Weights of a small GPT-style language model, trained from scratch on English Wikipedia.
Architecture: no position embeddings, tied embeddings, normalized queries and keys, ALiBi.
MLP neurons of a small language model. Each row is named by its layer, matrix (up: input weights) and neuron, and shows model dimensions 48-143. Each number is 128 + 24 x the weight over its row's rms, rounded and kept within 0 to 255. Numbers have three digits each.
After each neuron's rows, "fires on" lists the tokens most often at its 100 highest values on Wikipedia text that the model never trained on. A number after a token or word is its count.

L7.up441:178127141145124141128112135077139092118150140119122138111113141142123160131134102161085145108134140095167131128118079129133143148148131140158147079092149146102111163156161141075135154124148080171161147071133143124143130146103102111134136132123110117145155169138150079148124151112138187120
fires on: " I" 23, " | I" 12, ", I" 5, "ill" 5, "- I" 5, " | Re" 5

L7.up1205:130142105119086128178171095110127119100153122106139138136077126102145109124126108131110145077141098095082117122156135139131137124128144150127149081144152119116129071128091118110143107138082127097101124139141169131148122141081158116111134133138143116153102131117097108090144120157131128106
fires on: "," 17, "1" 15, "st" 10, "m" 7, "ton" 5

L4.up316:131127118117147094155165112149144126125123149094143092153110105173107147124170140110120103158095174091114131101128129176164119123146152131101136107129135142120158147138171136117116149107140139133147132098138093110163133089163158112116146169131152138129116128153091111155113121155141137128
fires on: ":" 29, " is" 9, "." 9, " has" 7, " is the" 4, " was" 4

L4.up897:170136076152134132123118139158141134113158145116129158122122145131167081133141136118095090145136084129098097142132168092103114133115141080144085132143127070146098107094127107110092148143144142121160122119143115163119140107138117110152142102157103121160131107126153120126104124172128091128
fires on: ", " 13, " par" 9, " – " 8, " Par" 7, "–" 7, " se" 6

L4.up109:111152129102119149118104129089083131111139121129142130148167084122128135131145138117124129127131115137131112107161208173109136142126166134130183096101093130120150128096083133094088144127104171137128141155161125119157125140131116127134156169149161094125152134108102124086129108151135139098
fires on: " am" 15, " as" 15, ", as" 13, "," 9, " is" 6, "1" 4

L4.up743:103142104127144127153119128115123107148120142153113114120112179115100172124133123124147106112104150129129146103112086134115122119113157133124151118109145149176083109154156120117127165111135105122144134142126172120114127174166123092108103144199140154124125138131131120083146129107129111123
fires on: "," 30, ")," 8, ", the" 6, " |  |" 5, "s," 4, "; A" 4

L6.up1060:107165168101164119141133115151098137123151129162076136157127126101093122140094145161134120151145181128147136097063100160148091121161177152129155148151142148133131135113118130126119103135137126129126095083092138131130118155138128131115125136102123129147136130105141146150140090150119156093
fires on: "\n\n" 65, "k" 7, "n" 4, "om" 4, "j" 4

L3.up1099:092142112121118076101113128103127111127182112172117131116116140204169138128178132118146127147116144102140133138172129122109097151112163135144169091102112080130155123126118147137112131164145141124162096100120110118097137120161101136121171113112124117091133114185136133131153136089137149107
fires on: "\"" 37, "$" 20, ")" 7, "NG" 7, "'" 4

L6.up278:123125105093132156145155130153113104123122095137096137151097155151143072154178134097141111167111146110118134153138110110134131184113153147141154130130125133127089117129126166102132158170178168164164113139123131100117142101144084120132084129128111104143146168146105139083106118110116114091
fires on: "." 45, "-" 23, " | " 7

L4.up472:103138139115169118126126139114167103141126119125142138108088127112139162081121166122125107110147135148140142178152123116100102114119149159166114105141141120160152049118154122089126164148109122101128173125112171105108157147154139128124135139157115111148131112095142127103163132124093128130
fires on: " and" 30, "," 19, ")," 8, " and " 7

L4.up92:105143190133164105133133093151138115120100156136089140111144128159153147125170147139080119147111145091135105140104157164187117096153171141106158125130127156101127156108155117135171097150094149142150174135129088111102084144138096156142145141077114157135116132146146135119095178108129161116
fires on: "\n" 53, ":" 22, "\n\n" 9, " | Title |" 4

L7.up489:113120120104136149097143161137094117083122155174099098135129141117127107128102176092147124168134137148174139168098128157132139144139155120126166123113092138124094128103128105144095152102167143136165113083149119126139161142152118139128114123124134106168182091125121112087109166151121110119
fires on: "–" 31, "." 22, " | " 13, " | −" 8, "+" 6, "76" 4

L4.up1156:101152073150151110111103141136100133145136122105136162147114107153103150143164121119140119076125141156076140146067142135136115125130096150142144107094140134118117095129139133164098147091110130142152156117109083134082119124115129130141147133114120158149119176134139110115195122127122123133
fires on: " the" 20, " White" 9, " Red" 7, " The" 7, " Mc" 7, " black" 6

L4.up531:106144117152122172121100104138097155133146141156095136134157113158124119109124085157132134138140098088128141161156135146116135140136118140138170121141142142095113125101160104135090170156127145158126137178143150107103150134154135139154158161147096144117119106107136112107138087154133095103
fires on: " more" 24, " most" 17, " very" 8, " Most" 5, "′" 4

L4.up1234:175118125166111165118135138117123136109103119134102146135149109133155120149121090119119100092119100140106143133153119141134117121131171161141163111171135083153153082126116119137157104118118104116119144141176147148133130141125140101118105153177090169136140084126151096144105113164127098109
fires on: "–" 17, " | " 10, "ow" 8, "," 8, ", " 6, " to " 6

L3.up1211:130151155094125119139185139180144134108137133099167083146162084157115125159141152153128135119125147126107114114154101133167155108171109171070120121149132137087150094141140140128075162150132090147118130102104125129117124092159106074122122149126146152109084107118113104137114114131157131133
fires on: ";" 33, "O" 18, "." 7, ":" 5, "S" 4

L3.up1042:125115118138115100089089153134116151164138145133117149099110111111139150143127147132145121160093162143142149137161103154157153146165108116138123125138147142092137128153121130092139135139133139155090147098127101173090131152187122130114159169145153096106110156120125122124114130132092146130
fires on: " |" 32, " died" 12, "\n" 11, "–" 5, " | U" 4

L3.up728:087141143113127090133115145109137096114134086142142092122121144165132147118130150088070127137130129133142173135142151130143122109126131138127177118149134112108089116103168135132116118144107158151206107114157125134144161147105122122120125096123126111094125115140145150165165108158144120108
fires on: ")" 43, "\"" 11, "===" 9, " f" 5

L7.up82:110110116119109151095120154145108120114110128152089092120109167161093168135093137127114113143111145130117104151121106128134158121179154130146169114117093090104166097086123124109106156143144083117165125150105139114073099121142134134150122160084151158114139097142120178132125143142134098121
fires on: "." 34, " s" 10, "+" 7, " indic" 5, "-" 4

L3.up547:151119149111114121077111120086161129161138061119090159116100148129133123123125115150153155175127092093059146093106079127157105128156132121113120121155112139102129099146173150136132125124126102112115150143149118188122153156131148139136156125126131075144108130131099155139095151156118136155
fires on: "\n" 24, "\n\n" 10, "–" 6, "; " 6, ") (" 5

L6.up170:148126116132102132165134140099119152138150142156067131098155102131105151153155154134099140125163157114135136137127141168150138124115157141141160105159160143103111102093155134120111116132104134112143151121106128107100146181139147094150109162092118106144076125108117104128112126190106165139
fires on: "\n\n" 44, " the" 35, "en" 9